From a checkpoint of a small transformer trained on Wikipedia: width 160, vocabulary 8192.
MLP neurons of a small language model. Each row is named by its layer, matrix (down: output weights) and neuron, and shows model dimensions 0-95. Each number is 128 + 32 x the weight over its row's rms, rounded and kept within 0 to 255. Numbers have three digits each. A neuron's up and down rows have the sign that makes its largest values positive.
A block is one neuron, or neurons of one layer that tend to fire together. After each block is what it responds to, as a language model described it from the Wikipedia text at the highest values.

L3.down464:166150140175157145134088077147127074113082135160123183130123116115114133136143164177128116111171120097099131153081118156103123086155086113189116082110102179147099097083085157100062130141071164147094143100160062148150145155083112140133115154098155130119097082152132105152147115116144144146
Description: Digit tokens inside four-digit years, mostly the last digit, after "On May 24," or "In", e.g. 2011, 1974, 1591.

L3.down510:096109123170160119074074126155065170203143101099110154139079141115118120108135139102109109088154160106114183125114124116140138094086167128164168145204093130113135174054121195113135183090161123076168149144105081128131131100114125192085128116130165126078156102179126135124140166125097134096
Description: Temporal or framing prepositions and conjunctions opening a new sentence or clause in narrative biography text, such as After, In, before, When, Throughout.

L5.down9:109106167120150098143166150071098147074096155096091113167100119119129052122130126161143170086125139202159163173116126126182122124112106130111100127138116146121205151128052120164199155119155171153142082072152121107109075107093140105180131151108114146137106176148119106121162155151103120092
L5.down250:168078119085136170156122175148105095159160152164150145093191113108129080108170108118067095099115169086180105149144073146120132164147137067141135164147158145132126142165094140137122130115161142038117107131105126125144153103120101125205157082144106157070163138179116171160072117100141139188
L5.down336:123139098135090079154139105100175161107151116178129138168166136172125101135055147186102131108124200120102104129131115089169147163182143158109106184101157131135193116167142158118142146070097153149127111073121142107140072145131137112142078114128201172066131125178087140118159131118082119109
L5.down410:157149139083153135193119132082131142151190114102163086152110113181139091168048112120091099112138132136131129146126138148167152127105169102129127123163078087174110077167134081214124114134091163152095073069169168150147115099100126101185129168228147151148100179157144155118163131149185164116
L5.down452:145153135151110122111147128141106114160084120124084161118126172187128129101164114166125157196137070145118195081158135134188119163128152064170109180187165127099159097063141132125169089143124158098117108130122131116094067127103093114186141116148163091120135098106178133127089049075117131141
L5.down494:133117142153109129110098125156123120139131135203168121121121129131093156107151068075082097118147170113186149149126082144126122165182164124159115104123165181155021140106118142127134165157135127193108122101119129103134110118137133163151171113107149168128137129126145157189124090149112174129
L5.down542:130093155136099119085120162120158086127130165082093119120168089116103151097133085108098129134142181116165151140049096130142076104136138066123126126110124138135160139121063125145146081204137178103058139124127041177142105071125154096126103117142111115189138176071089149118128140091138146155
L5.down592:154143117132114131154134157150142122116106095136153174119073108127163153120141121095193124160059085120074097082148105127106142197156129161097114117090145143109195170064104142121125120171149128107115154151121162037107090161121154121127103153147063106145064092154137159133121192109107114123
Description: The last digit of four-digit years split into tokens, such as 201|1 or 202|3, mostly in table rows, season headings, and year ranges.

L2.down21:113145109224172167137118121112136148134134183089124127167117096159110154117131148134096082114123127116133172124131056151084168121195131118157137135088126132161113052193137089130107150055157067142141182150074116090126167085120104091104133140032182127111096132174113146080104158095132103164
L2.down31:151096133147129126179123102166068121082062094070113182124144111138082138148109105112060088047098158161124129133089101109142131125176042096122150110149116097079143069125132071156136147127120129141079097151085145136162144157129128166093090137168119103091135143135087123062127121101121092137
L2.down61:164140168148154217111117145164108165084133152093121085129172141120149144113139114138168161100110123176089146100102126169101126149078078111067171147156160131099100112148094126089113164115129150144063154110092126145113186098221118071177078108156164158174180134104120150131138109142136091115
L2.down373:179093134168163166138101130105123138136167103128145126148116138167109070082149169115165166116131104120154154147104123144079112161117106110157120081076053120152032138080117093166116130113104134130124124085198084090064111162089141120146171155099115148131081134120120149174081143175134139110
L2.down417:129062111188142189107136146142116190113125110092091134148106091089157177056087109157111056084075116141182117097137061120065126150142143123099117142141124098164115123169115080184108125140137121103087139087078127105164141139101139116156137155094065123061107156104090174068170102111076118129
L2.down540:152105096132174157103146089146132132112138157124126093110056064177124180110094078126116114151108065134116163123152139092139107151127114134171181061122106123129102061094080134118140179136206121139137161093151086131152200133135159122098105136111112126136143141099155204106200151119129101134
L2.down546:133123137186091154180087114155172159096187113107082150137081141139121159095112077117155094153072086146093162090159123117104092112106157149137131082084141111142182130143098064120135173084115107157146085101122136086174197105135182078148129101106105145104137125094130147116101173106164070152
L2.down605:100070085122133104142158085146127093137123117108136166075195092170080083171158139065148130102147167053103205124120159088128133219158188101134131108064123110082111093129140066127122089115125133143108135078146160039136116142144132148142085172138146136138131146132156130119162119165126155106
Description: Fires on the last digit of a four-digit year, often 1, in dates, ranges and tables, like 202-1, 199-0, 201-2; rarely on words.

L3.down68:134147139196199181209120086122135116145143103143148087119114135182096095120074121177097168110147116144143121095110095124157087068097084093171153087189136102159190145140123147140155143180100141170102147116156095149074097070072094161068152148084108111129106108136128143141133148165117152099
Description: The last digit of four-digit years, especially decades and dates like 199-0s, 201-3, 188-0 census; rarely, a closing piece of a split word (Kennes-aw).

L2.down145:148128115113121142097123140121142050156081103118190110179171149156155141141137158119140167097171104145166134119122149140136057072136091150146148129145094134080123199183122126103154141166088110156164158156178154132155099105100109111112108145149136121191107091176125159148161075179151141090
L2.down320:195182161145142120166124120069124121142073184142108151128136097123175124099115095142124137182154102124154137141199152135148129167054122128148119127143143122070141154139157171111129154082078162148101108101080153197154171102145169181145158140139164107091157112141085152142133076160140151213
L2.down358:156109128105092098101088207151127172080100139143151160084083144157170164137105165157115119122112109133097146137169167172159171124203139144166118146135129154102135129089095224124081164167166168129133107089145095131131103109114110159083162074106162125116127114084107115069138171143134149154
L2.down375:100123140173142155135104163177094087131096110197107089146099096166146097068148135184161136121115114168178106127107179123177143105137140126132124163134069133167087146147123097127118113135042131126127133120108110097153149124096123127132154114152130127126089112131150133166145084151145161123
L2.down391:077186142160142199088110090133120114177141182152133159141125116117078131112105145122173141066130179152079100184088107097140161122155119132165191153132155168104099127126070108116066029139079166113129094093186116146145160141089105105113121095146168136149122158217118094157118105157130123127
L2.down471:120093152188080195176126148106118128132133176157126151136075136107132115213088113198132157161161138121176157108143128119100145154102142094119144183127153116141145129160105097128092128158112137156095146096063114139118098110154199073087087118116087149137102190143113140093128097132155093145
L2.down508:112111145141173122121156185143160170093084134128085085110117113108152127148065131090145129097108160162085191173089148146174145170180156127140105117129141155098110092167102157104065182148198080055104137109182149167120137136125160098096138118072128144132144088138050115142134102140104096139
L2.down518:185165125171098085134096097125143124149098124160121100098145157121142156137188086152160186062178119118134146150134143097070096088102152128106142091157075159127174113057181067093120084118085089094164172176139107127152130104113131083132089144101103139125141149185102110096148087103171147100
Description: The token right after "in", mostly the first digits of a year (in 2016, in 1895), plus word-pieces in inflicted and intensity and "in addition".

L2.down4:053127119114161190183166168100122144127092159153096148068078112125080125109118137152096157140133089146128092110053136126100125165083143117162139164087098190153092095055188140079103094160153123141135147111151166110124100122129080179198093140122096073140148145142134128132097202094146144146
L2.down37:156112131098147125189177170124152125153110175152135131122112110121191105131158077155166126112112136161106084108066175068082102146099042052099098157114177099087106155111138143088168105115123101101165092138196153080078136074133145171172183115125113187111134113161149157133101125127158123140
L2.down90:066168077115143134111160148085151114115106138060135095167125053167115128073118152174132178117160097079120157128133092157149160122072155140139101096126118122107083120099162166182121101107142100148091142137133113130089147058115088150102092138134144159131108089115146150118131126171137119122
L2.down130:071119094137186126133133120137187209165146146115096094170109093135078155103151118115146161098135074156120138144108131204090057114135124078163114163142104162162095088108176107169151123113139116119152085151157134133115152138173113149191163158133130193121159090123142132121173190081141176122
L2.down198:073141163152065180095138149116159146115150165125077126167124109143145176185166157125141146081077147104139134102165134133088147156055106143148109124171132131148164188203103083110118137160130107180202105113152100130125197109132149146143123097097147148143140047122144137122123145153101117136
L2.down362:093157125150129093053111103131102104111112102162123130182116108117105152122161147097100120145124202124083104178143119129171097135065152140082096145135155062072132110150094087128126176133126079160187110095123163053145077105103170100157144091154150056105157186106087158132174136163121104116
L2.down443:195170167185154090149156102095124129091175113124079139182104083129166143091067111100128107104106158103137128133108141188108128156108112132099144129153130139150060119086119167187176124074138128121156110158122149116155077124094112137124123151121089093110162168154033112101159063038106078137
L2.down490:120158125156171108179108107150125155154117165138095073164158080098168080120130138095063119143110123151136107180062110150099094114116132165141072112136175103120125164124120163134210176089098123159152126145116113111167125075117088135093112154082200109103153094060177123177193111140117144128
Description: The first token of a new sentence or table row: "ing" completing "During" or "Following", sentence-initial In, After, As, and the first cell after "|".

L5.down144:109168122139162166153178098191131183208162095117089119169073093107093129180155137121164119142113164123139113122114098080095104104151111163115157177109141131121051135167140094146215148155087105110179151134086130075123104104135118113214169133094133122111121146140103130096119101152134090033
L5.down320:117117080115145088117178135212138152121152119160135157129183130138119172141155167093097146122164138107125127124103099121170163085162091110158072180065141170153088099130108121152097132088101094126118107181094073025104143112153108166150150114171157131126183141129126125116115095134097130065
L5.down346:106142057116132172137128095167071151185163148192113151154150097174165147147172110165117104150164084128119078152161136099184091123136120130136142108087134135103170146214127137130119108071113145063108143144090129095088119140140127118080153142108136112069146098140126094181121058091151057156
L5.down466:158081117145095170093118110071103126088105114106164151128122123129215123097117135049142107088088169171159155101138148111181147163173134146100140143118105165070096163098103151153116093172179088149139048143113132069172114114165184095107112093136135127157067182135097099145108157164145158160
L5.down493:072148126156126126136141118144114112096221102163231157116178121126163077101122134100114128133139129113117147125149101098064111159126133131127066101108151190119110123145144110104128083146120106151162112174164066095109096141158131139135142078218103172123127100082158102141086125077115215103
L5.down514:141123130131139118105171093087176197133146168112078137112122058126131153167119097112159039129159195118120196090115079095148106083165085088137171155044124176108108101109141117142081135203137067078140120142117139053127135156128133132141168082155131176153183148130084140125156128133116150100
L5.down524:045102125102141149104144146135062086154105118174124140122130164163123064126164138129121210164110124124076085097146118107122133077127162114175140171168065129097090153111169137127089162099113144099119066119159160135054042102075106122085117121100105083096095081151130124088137179084135136143
L5.down530:131130124093192147053091156128158101100098097139048122162178133157109134108164132160122099078104150082134123144125089084094161166088175126098129116111175148101126172120109146152145056142133123128060167106054068098121086141089147115119112147104054141100096122144096164135127157155128172093
Description: The third digit of four-digit 21st-century years, mostly the 2 in 2020s dates (20|2|2, 20|2|4), sometimes the leading 2 or 1 in 2010s years.

L5.down67:168163138205087164097116157071107114110123105070097161077149182164090156124114120154151097136128078171145087173111138119141146159110122150098128204132125116164119085072159120138139110142157156146132133130142097181132124133109133097125164091176174130140141040095165094095115120118144166107
L5.down97:104119116118159086155101196160187167105130072176187090146141114145142155149165082060128103157125101129111077148122115118121156121132122152147093090171118134114218136078144147184070110181099141103132149092121126097072105152183147193185143074111114159194114168157165140123138135129090162150
L5.down118:106130137146034165089150140149167127134187161172145103130145120100153164104160138131182117141098178117158068078129184112137131177143160061128098184040111149166122161132153128066138117109110105125154097079177089121138164153172074107078103129093092133105118129177143205119125120123147131125
L5.down122:139108152102118136119090167101170192089138080141182139092126148125104152111100155120117060124161098079087112120082132154140127149170146207119090112123145167130066127136150188008107132160156101128114164148121120130133113189174197132105152092138168104103107151135151141147098099093136139107
L5.down314:138138131158128139081103154170142105191094162160111086119141160102096098072103158084158145134153103139156092070184142174060158071077119184120118155127116106087088143179164151167080184107218117082101152097153100148112149100083153148173138110102071182145168114146155101120148108100127137142
L5.down372:055150110122133075113180147132150099113136109125132096069151143154108167099102120160136185073174095119152157129140143091123092126170124144148046161185094139126068135111145145131111163162104159185108137170138118111109121118165054116129089137091092116140184064137130132100099125170074143097
L5.down633:188148103138116141124138133167117117123136110132165070136097084187126130137126108155137096122102120083096120128158065100095161149155087137128169164071148073182110123148176059120121139165098144138125113075136188091099137124165099165190156134158121176166145105137074112145056120128094173148
L5.down635:180136116200094140118086104140147178149071112102104141202137149129096129095135125129143160148108098090113159184125105125166145194149095110095090057096084141094064139160126105080164161083112133127146112147140122175129139103176146158141186191102118097116128117122130121124133144177113099082
Description: The article "a" opening a noun phrase, mostly in Wikipedia lead definitions ("X is a village"), plus the "0" inside years written 20xx.